Weights of a small GPT-style language model, trained from scratch on English Wikipedia: no biases in attention or MLP.
MLP neurons of a small language model. Each row is named by its layer, matrix (down: output weights) and neuron, and shows model dimensions 32-127. Each number is 128 + 32 x the weight over its row's rms, rounded and kept within 0 to 255. Numbers have three digits each.
A block is one neuron, or neurons of one layer that tend to fire together. Before each block is what it responds to, as a language model described it from the Wikipedia text at the highest values.

Place and origin modifiers. Modifier words just before a noun that mark region, direction or origin, often after "the": local, American, United, Western, the ending of southeastern.
L9.down311:122072175120096133096130142133140159133062166146123191131106128119168148159151158111136141143157184096180162090187137108103120124135134107183131167128152138132207088139244074144124167108162099151070071098089113118154111174179150183127149087122120134160139161177138089154173165109109112126
L9.down664:158113173066174102142096158156123134113130124122131063116145095124122082184139128123107112109135156105103131148136118147102158159163094125155095110171054094164094108113103138178073082150156099146115166058166175092123148123135112105165080160127127116137125123076127129198168089135133150088
L9.down805:127094186105127139138160068127143098150099128103102128116099149181106132122103109162136125113196070109146109170132110152165115105128176134150116143161169126096165177110089093177094124183159162140095133054145151152148103115144139093151113084104139178115116066093157156121090119061114168207
L9.down1058:175144119033136096110062175121093123106162150123143065175106173128103098114143105071053126179188100146102153132125090150112175132128099112114102137086183108140136112117113107139163146138138117134087127115130149181105141080075176180145145108130197138107138131153081141117076118167107131176
L9.down1060:084142126141118119116097139147090124128101142158118111076144105136171106065105107118173179097123122131147060129181134136113095089144104138155142176140097099134142150068119127106134133145124143180183096097153138069115102129117153093074128133145127156153203146189043097146129119070108101138
L9.down1144:135102160132153131172108125114110093105150115067122127143144143105152109137127128113071132077139106094098109162130158143143114137146165155143113115120135185169142117121103089157153147031131143108114124123114069137113108183133153102099100096092109139124120098174089163070129087174128179104
L9.down1224:099124120127122161166083117114080121163120128094090119160080130169095133157069047148086112078042122186074144126130078149113104171071177119170162136114146117173145135156128089156158149118185101091140126120098138120137144171184127139124118113099161109188075140160149129161083169084152158153
L9.down1245:168178164078168103136126141082106115088113157100117160108129166087123082123076123121105130169138154134131143162119062166093144152119108065238148085183153141139133107176116109123196135115165137112115130113101190101149152119102118123137161115120124141146158098131155107149161140105125165168

Verb-introducing to and modals. Infinitive to and modals like can, would, will, may, could, did, right before a bare verb, e.g. first man to reach, believed to have, can open.
L13.down1380:024113131138149149047115146133093148136134118135129156114146124096079088157183147101178136113135151062082135095153100131169082126116176132079174109114145137104118134084167128105152187123116143127096072140134152081138129117161121101126122115193126117188120175100144091140181139088090123118

Thousands-separator commas. Mainly the comma after the leading digit of a large number (1,000; 5,000; 1,029.5); weaker on other mid-number digits, years, and colons before lists.
L9.down147:125170167162125133109125092156104154121106159064137095125097126118100127093174123116160162143116071152052121127146164113142144161131111124131146147171106169131055174096131082140081008140095169115100150091178209164171143151188133130138100149120116147156218106153109119110076112139168111099
L9.down294:084111075133163136132080172082080107119112144153119093185137181058087130058081133100190080044098147186151086121128118051148089122071156179103185180137101152108130111097136151145107137120126123159116114105131131099075103103104199170192162125100110153098134115084111149087080231109124124152
L9.down392:090162062091169109119171132115149119180124135134151153155137128121127116127197139056117130110217105110117159111143160103093056112137071120124145093150195181090133168144150104156151148156145130136091150143126111055087150131130156171119149142125101126138102097108157104123105140083137081185
L9.down632:103188102174107117080072130080124111186121115158124125149095173161133092120168150136121079120137075132089090096122124183117136134100145086131128179157159092114184127101145077130136115065154141121128144143169137126101192165145231154106122052154131153113082104123139208111093136096193070143
L9.down855:102072110132121163182098061097130098128118080075124154176135148104074076134120116106122157162056109083107092145180147114076137127137123157080167144208149082141117124082135126090164147137146123120106164042153113140156184150160133109126106121119089211106151121125120134150086137121139113162
L9.down1350:151172081164203081113113094130116127087136092070079094147131152192095111115187067066140160147053136176105186154134165143105132149153088106098122125100114127135101168037121078115145096072075178155148125119156146143122141142121133142117097154127149128153123089098131165146117142091117145117
L9.down1368:163147134159153128092123171109149136101108189140129110147118127000105090162110127116192121213109186155102136077086069111162105091146123111114201121111169113177116044204091128094108184133122177151054139167153139118134073149087198144175146111125151135099098088115097102103161143097120088175
L9.down1769:130145138144105104143109114106136169130157166077170160172065137123110089121150143208116084113102133120053122156164112087104143124186108169161130173146146116164111115162097156110084107162080150154176118152135150009147098129142165133114186082140103149102145096142122143146120115126137118165

Surname end tokens. Final piece of a person's surname, or the comma or parenthesis right after it, in credits, tables, taxonomic authors and lists, e.g. Schill-er, Schuman-n, Kumble,
L13.down695:134179129179101122106142185126135104055152063083087130083127136051070108129105058164100188140128097110084148061134140134174146086085144131214158132078159134176110134133121100110169150097137089136155146126082064089111129162130091145202120142167183140128112147213151083130179146178128151128

Mid-word subword fragments. Middle subword pieces of words split into several tokens, such as puz-z-le, Con-tr-ol, San Di-eg-o, plus the colon in https:// URLs.
L13.down581:145112101153129192089137123103122171133120091095137103143105101122225108084180083099109152097119152114169094142098117125161113126117115133062127097139124140140117108164068145140169064144119144090155133100171117122111152152123113127193096133209168133140118099108105111119109187067120138139

Modal and auxiliary verbs. Modal and auxiliary verbs right after a subject, before the main verb or "be" (can, must, would, may, is, was), plus some word-start fragments like "we" in weeks and "He" in Heavyweight.
L9.down185:208112131201108121150205175189118039083154129132124149189092058100141150108148096139121107102139180128112196061109198056176126113144085096115187196112167077139169097106123098150098142129182115121153172150115142058169086124152129075144162089141127175134146146120111133114127156136110134150
L9.down248:110130145100150109132117142145181105170166122158123103113089141107122096149153166186157067149148118110130161157061059114158106088077149136144114124137089160152103201143143152140111109154187144130119078158104164100138108141141123144136152159163173143156137123146121110143140134176112121119
L9.down499:130142149109133123132118141115130081145104150160129140124106083131107124116124071127091140170102124141105089140073092130111091169110159155129145090132097112149169137096107133096133095105136093158166131115170141112169079187137164100134109140103112106055115169104191098107149141149140109104
L9.down796:112184112123211156183138151164095100090118138137124172129094100075131072143122145094134139163129124139145150135134105128154122175159137055118097158169166122114102178142154133139129104046102129151089141060144102151123133146116124101142137171126143098098149062135160141133117124205096164197
L9.down957:108094128153129106120130189116068104139119154112126103139114123143121095093163092122125126165129158201084111077128152106195088118127107125150118086115131085188094152124111149194141157113048118142148099147124182141086103184103154128122132129171149126132135109084140158161167127104126102170
L9.down1287:152109119128162153042107103110112129154097166161159170109111111145147110081116143037180124128114162106147106114078061135129069112154164197105098102135111133144096131124116088176092154157065065190147107132109176111139124123086136051114160109123118153110178061147149082154083167160089115133
L9.down1555:155120123132177154157145093091118133173114151151165173166125160192147090157073107175151151206170118152112110122122139171128078127129169127108124141125168076186119178119185099166176112137089124119101128149083088141093074154151148075122085084175132125109088146084087098114046209072086159097
L9.down1606:066145103121109189068159107126036144145155123132121181069123212153153124108091152082162134081110139076126086185083149141156111152140165101118090115138127133141119148147056102058099109105049191126139128160194129092120186084129159133172117118180119115122145176069120188153151086139099112142

Modifier before works noun. Adjective endings or quantifiers just before a noun for texts, artworks or artifacts, e.g. class-ical works, several books, other works, Paul-ine epistles.
L19.down346:160129123170194137098185113095143151116131119174145162094135099062165059161153153108079152084110172122131158165159173112145127171066102070135155145109103111078124125164077175111096102150132135079098121127126140079162165117144116119117169136107098150148055128155095111143124149080102112098
L19.down613:130147156124172173071131147076112133113114100142105106134082103077159118150166149108186108204135186091061157143131061134135200194120115129122193071095118161079090120127075174156155122157186162126145180134122214144109100129137116173084095090143158173103166107090132136149072102137083136144
L19.down1172:112090108114086091138074156132141085108160133175093150166144125137131099103194130127098126143114134171091123102098092132197108187111172077105112132141130152099132067134139087189123135173116094105123068109166084122137086151078135185081145170110106143147157116146111070167148106131140165131
L19.down1338:133070104113146136134153067090120118108141102074107101184093127134129117056176142131103111100115081108141112062149138064147078126131127128160104121075116160154149097099135143119139116098120132168165166133169052112115147116153107124103123186147137055082094147135158093159063099120106124125
L19.down1412:161135150127070110134104096147153139168155075083140105147113108147087086148102139098137103143115119136094099127176131141141149073104142113121122096055095096129151123153090102129162161142112152135065065141126140125146185136135124111208167135147145107132067122135109099158146097119130151179
L19.down1452:106080108166155165145134081126098172059092126127098123156116088095118091144137128111112096084134144104167117113108111173159136135142098067126130114122141102116089131092112159067118176141143094126150111115084092131139161143158172145143087080057124175107097177118106133149073150101098173131
L19.down1454:142150092162126118080128183166152203140183153138136150101124107093139122090121140064084138135117133104046114144094117036136084143080148130131076140091108139115134149139178200132089111116113071147123140117103153167144116110136083131165149088152104198137090209097148208147205092110139157166
L19.down1662:145145098098110091123131109125119119190066165165153151132146117169129196149092090113171109106072141078110108122089134103127093113161146098161134104141107109149095135209152111172190144095121144157124118103152182145055101082129090078138117097169117106094097156134117037148150139097149142109

Section heading delimiters. Closing == or === marks of wiki section headings (==Discography==, ===Group C===), plus colons before lists and in https:// links.
L19.down54:092207137113111119139132123123143063138119079126186151172120095119132198122149093117182130128075126105142106099133126088158149146142089181120113155132076134136185116134128133100130129174098164125110122145134133087122104164158134111083173080115092062053092131082172141129160100101087148158
L19.down59:116149040086113096166091137164150103134119172114071109063101157126087131108111162128153142099083111120151084073126107111101167100071100132211129142090109147170075110178082116129165132114153157127093143135079121133156101157127168122138156141143121145133147115117101145090067175125132127131
L19.down490:063145163110149170154200173045100159150112083112140134082135098101140140110160138186172128132107101131165086136144113075134093105149086165172080106093169126123137071114074121141117105092099140133091110146168097108154132143126139111123106101091193141137097136145103168123080124096133124100
L19.down807:091099114077070075150108157106165114149103135108066178168167131124132049137133133075134071090109144110126080122075147114218074171130135077059130128122223155138097124172043109117154189166155122174112096114140129154194214151173159155135121103140140139144121189127073100070055168095171094099
L19.down856:129107119166101159088172087147093104055092133147168135192113175173140160121225096162108157146108170178087103109202111125115116155123113157141137140112173165112132111138113142101162098126170128168110207137145069107102149139060143160107152092127144157159156138123066053128132173100136118152
L19.down1521:133166122145125083112107143149073093146117162134139103139070152159117119135132098150128087127154142101173125149153115133163138160105166181119112160117086140105219118140107114096150170156104132079091123100111117144086067153135091141124153140097099144122120126089152150105194121128141067111
L19.down1677:076119140116144147096117075131138128156146087122134172148132097092186101180064149136145140140087127105156180120128125123208164110181090132064189123131117093115098107123148139147109196106073172106081077153104156163132093160123189124107161111182123143116122131107195156109134091148229106190
L19.down1727:208078140154128150154138084102128162110134111149067184149098173162110044111127146119121185171138115090132131160143100092096189110140121153136077175124123102135147102111163138088078128104179092115140140151178120190106138137136143176117144120088139138134182100141157099122088153132103155134

Name-completing word pieces. Final word pieces that complete a multi-token proper name, mostly person surnames or given names, often in tables (Bald-erson, John-son, Car-ter, Armagh City).
L9.down36:125162143118154135150133144115139122143084134160158173153112135104103165086086104071127179129174144078061142151115079143112077110086183117147160144103167166132149160171169125170120174164183133142103157101110126148163124146092130128140125139129129107176152081103131072143115192127054176182
L9.down99:044131152139109150100161167112171129093101137109122209174079232147164140101086062105213132098085163153086146091155134156129111152135146146194114070149054181219144105104167125200175099113135100110055137126119151130097143114135130180137130124138173174153092074114137189080190131136085128099
L9.down379:116093139158130135086139123101108146152131102136194169121165164153140153143130076094113173109152133139179166165101086126084093146122169129134080122154132098111113123189166093143135094152113147140088110177108078065119164137182113142154122144144152102143159188123084115090155132159147158126
L9.down512:071150154163152126110140124106116065142067107115125111094147116131128108143068184088142139149156165104082145100107083127141120107177161106175140065154138169081125075111092015153204160144151089137149131156125106140104149151117151148103131139137115166137110133165147142112166122149139149117
L9.down603:142060144126137073120162137128126091140158154113088146122157153118194122138155089124170118153080137152106126180131099121111146124106133082165104172178103101122122103122140069185142146093060122151101146092112105165101113102089155122154155105151178140106145171126106148150137114076107075162
L9.down633:137138087085152099122138157093128161150124140118178103161136131177099149134138109144153148078209138095089116115081180185177152173166139122125138110165113139168154104131127144122071167108120097100098054102191134204159152142153145127080146135088080173183120146108120156113148159167133121135
L9.down964:100113121083172139135090133131133118115118146115203136070160113164147189144134105143094095164078183128168127110183109125113121157096114153079150094187139156094114092153090166095125084192091128179169106126106134093145114144169084189176152131125143171154159113115103129155136103093147145145
L9.down1595:172183130082196150127134122058136138121118158094174129161095114167090114141109109146144118146122192078091117123092150135141157114196099129095112089188191148110158069136153036180117135125184118129162117156111142116108087120125146132158109106143187094133118082145103091115059132132096109151

Capital initial letters. Single capital-letter tokens that begin a capitalized word split into pieces, mostly names after a title or descriptor, as in Jesse, Jan, Juan, Semifinals.
L13.down1003:128184133059134160088061150131162181153122067103149130166087168143191127096096130118110114142127185059105118140153131157126158112136130137128083169093092182075077121083088123170124116118133115118102156086108062084166183106132166118134141155141150067111172063134088061122132060162102144137

Word-final suffix pieces. Final pieces of multi-token words, mostly adjectives or participles before a noun, like promis-ing, beauti-ful, excell-ent.
L13.down272:106087115101197106199119125108125121117146131053076088138206166088079134035131111086102148105088154102122109193131123151052162169187153150140132094180123115056138142149167113115120144145157081149093144117154092085089140109101127175125109117113107139149142170073097137122136099145107121111

Verb-introducing infinitive/modal slot. Fires on words right before a main verb, mostly infinitive "to" after verbs like decided, intended, agreed, plus modals (would, can, should) and "not"/"'t".
L19.down287:212098119128107168127133120128107163122175129127162118099119157046091143223118124115117147132161134125113153058147081167165177128138125086137115119082117095141087115130134089118111083158154144082171176108099164088152136085091177091112094153160110110132159147179172176119134183177048082108
L19.down1065:111079100099176108093145157140092130094078097134133135143206157185068139151067105119124108136125168120130156115139139090118096108187134113070136105215090085146152132180210092140067116180126108162174152129146115129110142105135164093121147123177101150159091108050123140118124095119122093097
L19.down1127:190102143136140182102095232170182153101102110110134087117188121083179103086065182123105180187118102115140110119181068134102152088088116121175126067157155091145151076109133090166159091125131052116110119140100051145142110189096101103136136147195128091137134163131135131120176101160125112116
L19.down1207:125091120101101078099130178101091147103170148115131136134074137076123107135113110195127123148159111105145081174074119082192183195142089095153107077102154109147108157107156090169139137148141178067095122190088124184141112150102093114106064081110134132101167061094101160110125113177068110117
L19.down1261:075051112170090069187169122129084081109079149023098101120091153120168111136081158104135098147117147095145067205134145127140127032145190155159162117132103094155119121200187155186211197081083112114134116194124096069128076150151126107137098065134118058080086168126103124123114161138106165088
L19.down1420:064120131114083099096122192090112138181142115166135152117071134139147148115099110106141132142047162119089143131179199067120110142142112108133148103100152064129051101075104169131137154105139170120104138133158145129138171153141132115138086133183085134132113130097148100151158120125131144132
L19.down1442:105105096109114151086104075124117123111112120077074100200208102158137155112108118156160135073112112148118153067157172088116122101108125098123060167102152146143137150077107140095166099120131053149096097216128127129134135104100118113100181143113168121131149136086107133108138115089071094125
L19.down1702:116149107134132133107159154111151137114148058133095088147198086116118088049145130111137104046140210127153074162082138098114132159123154177161100143090128131074126110107169095135148143096181090145138121178162107127125174116172119131168159125147103101114103137122145140149112124138122090153

Number-internal separators. Commas, periods and colons inside numbers, mostly thousands separators in tables of vote totals or attendance, such as 8,741, 22,203, 1:17.97.
L19.down34:127135160166094083094069089125087078125144112133128142128113128130057121156158126088128033160074121131162150175167135108185117137133160105162119154172157159116135095106110058148090130108131171170145154107113173128118118200112163107078129134140151136115112124116170118112142160164112117116
L19.down44:125157100124171078145105141174138098161076134191083153160150106136101154123097140070165124126135087193136101109191171064116179135095101133164175145122137125113095099097186143075181094115143089123150107115058167180135098127145204078114074133114159108081132055121107167146138144127112134101
L19.down56:104146166188135160062123149144153166139130164085164138113101172127091152161104125103117176110108153123145087119123113156114186156113111090173143133145084127157139073107101166115048161066114175074119083120101116173100186099184117143124138120147107116065138136116144101145138052118045119143
L19.down553:097153137152132175109086046143173140164127143104120101197104117129123130118118155086153120164125132108114096092116166089138147157173103144130151111152163126137130121137130134174094154114106120163094185139154147146122143072075144141177164178120138161065131119098185109118114137117137120112
L19.down710:150094144156087106055133098084162135080153137094092114158185127117128117107134160111114148159138100119112102126155120085107125082162068137120141034105184183151112170086111132119130126087137076119113133038127143131131188129172119223167125066124158138129117084166115101116136175078080117152
L19.down1186:160107097113131087093097187113185116129123149092170111103133115138111148125121130079155200167169084133161154092145126084075111204113109140173099158146119134130132142138098108058128146138135134168094150061066120148159142166162087115076085152133136107147109109182116124117168114092169183189
L19.down1240:144160129116109125066192111145092107135155159151117155165098144113103123165137102096096104122100114084183096168214094144144130196127082150058148098122140173121145089150127138098106137135122126159149167146149138119161128143137096168163043130078141105121092171129087174095166108124065113147
L19.down1252:158158134174168124139133075151131151104162145126101141095182154105147123178142165094149117107080162162177138131164098102125120046140177138105150126159103162158151017145152131147159115088142146228096119148112114079072164156154137115156135077133094117126102196163117100149105086193159113177

Name-ending tokens in tables. Final piece of a person's or place name in sports and election tables and lists, right before a separator or the next entry (Fr-y |, Ow-en, Chip-man |).
L19.down77:169094162085142164162144138077113147077132117120186098142134118102103113127117115100128121124131129103177054100084139137144133150111138119105153167153164081086140146098125199182119089105119100168085136193167115152162064091131091193134100171140145168133111118139111146138079140129152108129
L19.down140:147140122124105100180114101147115130037109120133137110133163169136103093128162123176108109094141105120115154138138108184153081092139100121176127135131093129163150159155179136054179102167129151069121176098137107163134156099092068075154153106159153125117106120173099185061129132107126127172
L19.down202:160159161146134100066106173165093169165130115088144148102165124109098129131093152096065077099107148128207121108114094092080177074123149076126123117111184123100150101186149055082061102126096137175067161086094116089114138116141067115087122162159126062053196146170116151161126118107084151095
L19.down306:146159129110177128112100143137091100099184094159196158109112154147138147093139180152170130115090102108143169130133103146100115141136120155184136127134088084108128153054112155134165141130089067138130106167092092109135140147162082148176098164067125163121126148091097124130142094099157092116
L19.down666:115135135146179123154110111122099104145117170085131132147127171138103105096112207067125148118112107130154090118152115119132158087092142129208132146172103092138127145097167143111126102123161167150148158134101119114101059115163077157168076158124148118133229169108080148124141149097132098165
L19.down794:135125163153103147133188128159107148090096088093156168142103121131140119182117128132161118123138110098156123138139110148056174093093140140224188151099075126159127135064098160171100125127136144166147186171137098114140142167130136154138132136158169085124155122164095130106136058117065155159
L19.down1488:107112140118105083145126104119109073112148102112173108083145114159190094122148118129145139148151145081118119122066161108150129114083102118131146142142140199114111156097143148150089148110120101123143182070193076082101076165059190114166101090115092196130069111077144132076104176115147088110
L19.down1767:144103118140180149103130134100141155130050173106177161147133148080115118155153120143112142079099178220156147129167095141103115126144173119151105118139142194188122105152096090095127109192098113153062127102099143065177104188160187139151140128184190122108103134093166093158088116112130086146

Paragraph-final punctuation. Periods, and occasionally colons, that end the last sentence of a paragraph or list item, just before a line break, e.g. "in Sydney." or "awards:".
L9.down136:177154170143111147134109128074096119173138090127162119158162104158121151158135167115162102111168159090137105097145063075088135059140151116137056133126085186101132168130074099131149119180095131161143137100185118141091103172143125098109131135106192121111129179159139130125148176086153100101
L9.down169:111098146174142118079120136058103117120069125184175139135118120111128131102074132133139142088145129128103097090110131105148137098170068144139122151069107123114065076173145124122145188173127102142129165086070124101174165165121124108132162123089101134083108197067117142106147200101158111079
L9.down204:138056114116125128113171132113113131124151169142085144163145165149161111144119118143111165080080119139124130167154181091113127132172115138091099141122146100120107124181173144189109104157151087095140092207062167206120135151165181162075189147091125118088135123081135082102140080055122135154
L9.down384:151098130109122130106178125132146118143133161179129162140130218088102115106109086156105181107147131165172163071153072140062158104123133131102138155191115092086072113115137118147032182151082066139128160150105153124134120096143132122097108072164103131156096164101176157171113118139080084126
L9.down1181:125068171208189123115125135175179105161108094133079147093151107073083160158127124100130122130153104118090044119141126100100144131122130100143129169123153123063142151112115135187105125120118129081111127095058129148121106219118151142157114151185119149143094179159128135118190145170116141130
L9.down1360:157225144116129144048161148118168121093141081179093169085062113157116108149152170068090148060063128098129044104117156173098148143109057113169138129128144141157151163099163092163133148108066165132151129146149103116117130155193076113158046137159123117122151160137070075126068159137087158062
L9.down1707:169086083144110123104112150147125142101120183114105199104114129102165116117181116117238086127138133156170109085133114143115149147128169079168119121096087099167147168134117173139175119150123081132171166131123136117168076105177123149193151076183161127090089134116155138117134114089082112139
L9.down1777:108075124139097122080133161122129113100100149170129169054092136120091157137142086095166152174161185168152149086150099094179094079136206151061143136096086073066071182087097151107153153132132096169088130111124165071109143143117145119114148122136095123125135163138132110145159127088094100153

Later digits in numbers. Mid-number pieces after the first digit (86–78, 3,712, 71.7) in table cells and results, plus some word fragments like "Tw|o" or "ter|min|us".
L13.down1716:139091143113120117105094055161130118076165102101162107132177092149185144134074160138130099156117119120137130086155094152089112119143099097100141156099125120147129127091111141213162099143081112144118128122113206102139090160095071135153162103066118162119132092153113151150126174111124159129

Letter J in names. Word-piece J or j, usually the first letter of a proper name in lists and tables (Jos, Jimmy, Juan), sometimes mid-name (Azerbaijan, Pramoj); also ack and og inside names.
L9.down247:122119090063058161128093174096160101137111133139118071118069170139101045139131137086168124114143095108107098044125100103126149152117099106127117118149142172102135118115159127083168157154122109122118095151091161104126137195063143094097133178073178158120089137130141137148141112178087118177
L9.down338:095118136128053169145157141153163136094126119147112104132133118068148147158155117160116100116166149136129157131172168106081112098184133154092131118153116069166150142105159145087093086163136148099103072177089138167115084144099130113147171204131140099109098130070141142085105125091117135091
L9.down508:140110148136052167084140150162103160098139104089133163135179116098105125217105089079130131152156127181100123109176104055110107075135079187112100121152134132168110194111123143204153153162165084096154122127110129113091129120100102095133142147147107107150131096125094154124096105118147159093
L9.down670:125129082167081167118101170135144161097147118167148132089106144124079151167121060149171144097081133102142106119156172148078104120088103126173168122134111151135076111068127169087070150129086135116162097084079174110154127151092162080106153173120060156117113129113144129110111067167156136100
L9.down901:141096154130154148158084170150147104117122124103118099131143101113147155155105072133129142132184163140121185087123147124119093077125172145203106079096137124150083082119210142164083123166107166087108145207079056080163124161155153104123135149175197090171146135147154185130081154120050076135
L9.down1150:110072118141077137105092131094125159116178097107151149071112108199147136130173168119150101143110107128140179136178075141172139069176135097176198145028107106105106128159093152221088136106092080079085166123130131120140141135111144099124138074173142073166147151098119153160133134091161092116
L9.down1519:178151100155120173144110118154109147163166150094127135141167122108158100111120091215126060143126152137113143139170143131117036082138078128131125149159126126127120055121080110110110121102135164114088124138088124078175114125145168123139164162086154071109131167113132138096100133104142133082
L9.down1702:102095101115102125142125092169072103116161126104106155115143120078092134121140226118092139119135160148142105178149111107120144148167208098066173104110075064089139162175059139104136149147122178108095104133101128160133125138121122119136166091109058155095088122210137122103124145122138146186

Name-initial capital letters. Single capital-letter tokens starting a person's first name, mostly in table cells or lists after "| " or "- ", such as D in Dawson, K in Kellen, J.
L19.down51:158100138178045137126089065112168114140132073148115160114070135178163124100137123148169169081135112163154138084105062127152146175099099119145075147162128100196172132129109086165201120171147121085116143179126143182121112163133163150156111183158130159158073093135139174120152075151164144099
L19.down352:155100154156151080106084078106166113146134180146118161080071175076161143080132033132166118133124162159138126104157098140067198123126162135158165107125169160122171101104165080143113140193150152134155100150120121121122164152107146094092145170103058157111112067097148166133109104110156115126
L19.down1022:170121045135113142086174170163116126083160164153119121136119131159144147132128145128143185144101125111124079139139076136130174162130066125130163134098069091127167166142190132135095125123092132111134075125079128102167137125105134164142131129173126059118122124129129074188078142161140175135
L19.down1135:147213072152138155116132170122080150132137112143175139094139131124151127131141111135199087124135140058156082141108139099140139093195148111091053092098149081123170077100102129080116168148132158119126177131082131114154076162144143143065158141137051169113163130103091112158142101083146099163
L19.down1342:133144140102185103154140150142087171214132171112119149138198166176137144163102087131107164116099116140157094091147137126133131175124111153070102117085140113093052121126100087135136131174129133214079133132112083149126148120189105164136148099191135117144130080087160092115161131148158165137
L19.down1582:076096109103110144127071106143086160094069166135136123129148132150122099110135060123111175104101121181147152090178087136153148110070108190114104131090143078186140080068142095176131121126138114102161098165156164102126124141183152148116122138106131090168147159152080128177114099136186130144
L19.down1665:151139167112101113056106124141161095166071101126131141170144142149130099127129115114082080146122121104124152174169105155147168136185076113138131109134081106210128088152127129118199157159122189175111126129126108097093168079151125077187169116107131112125091121184116125114175133106107101104
L19.down1789:187086135169155112117052144133152152134132142164141154079142141090101156098109134157151132155100124113100098118112102107085128165122105091188087163128208117163117134123112085099153103124132159107055152118109149135115169150121155158139186085099138106171101140192110139161110175097115101103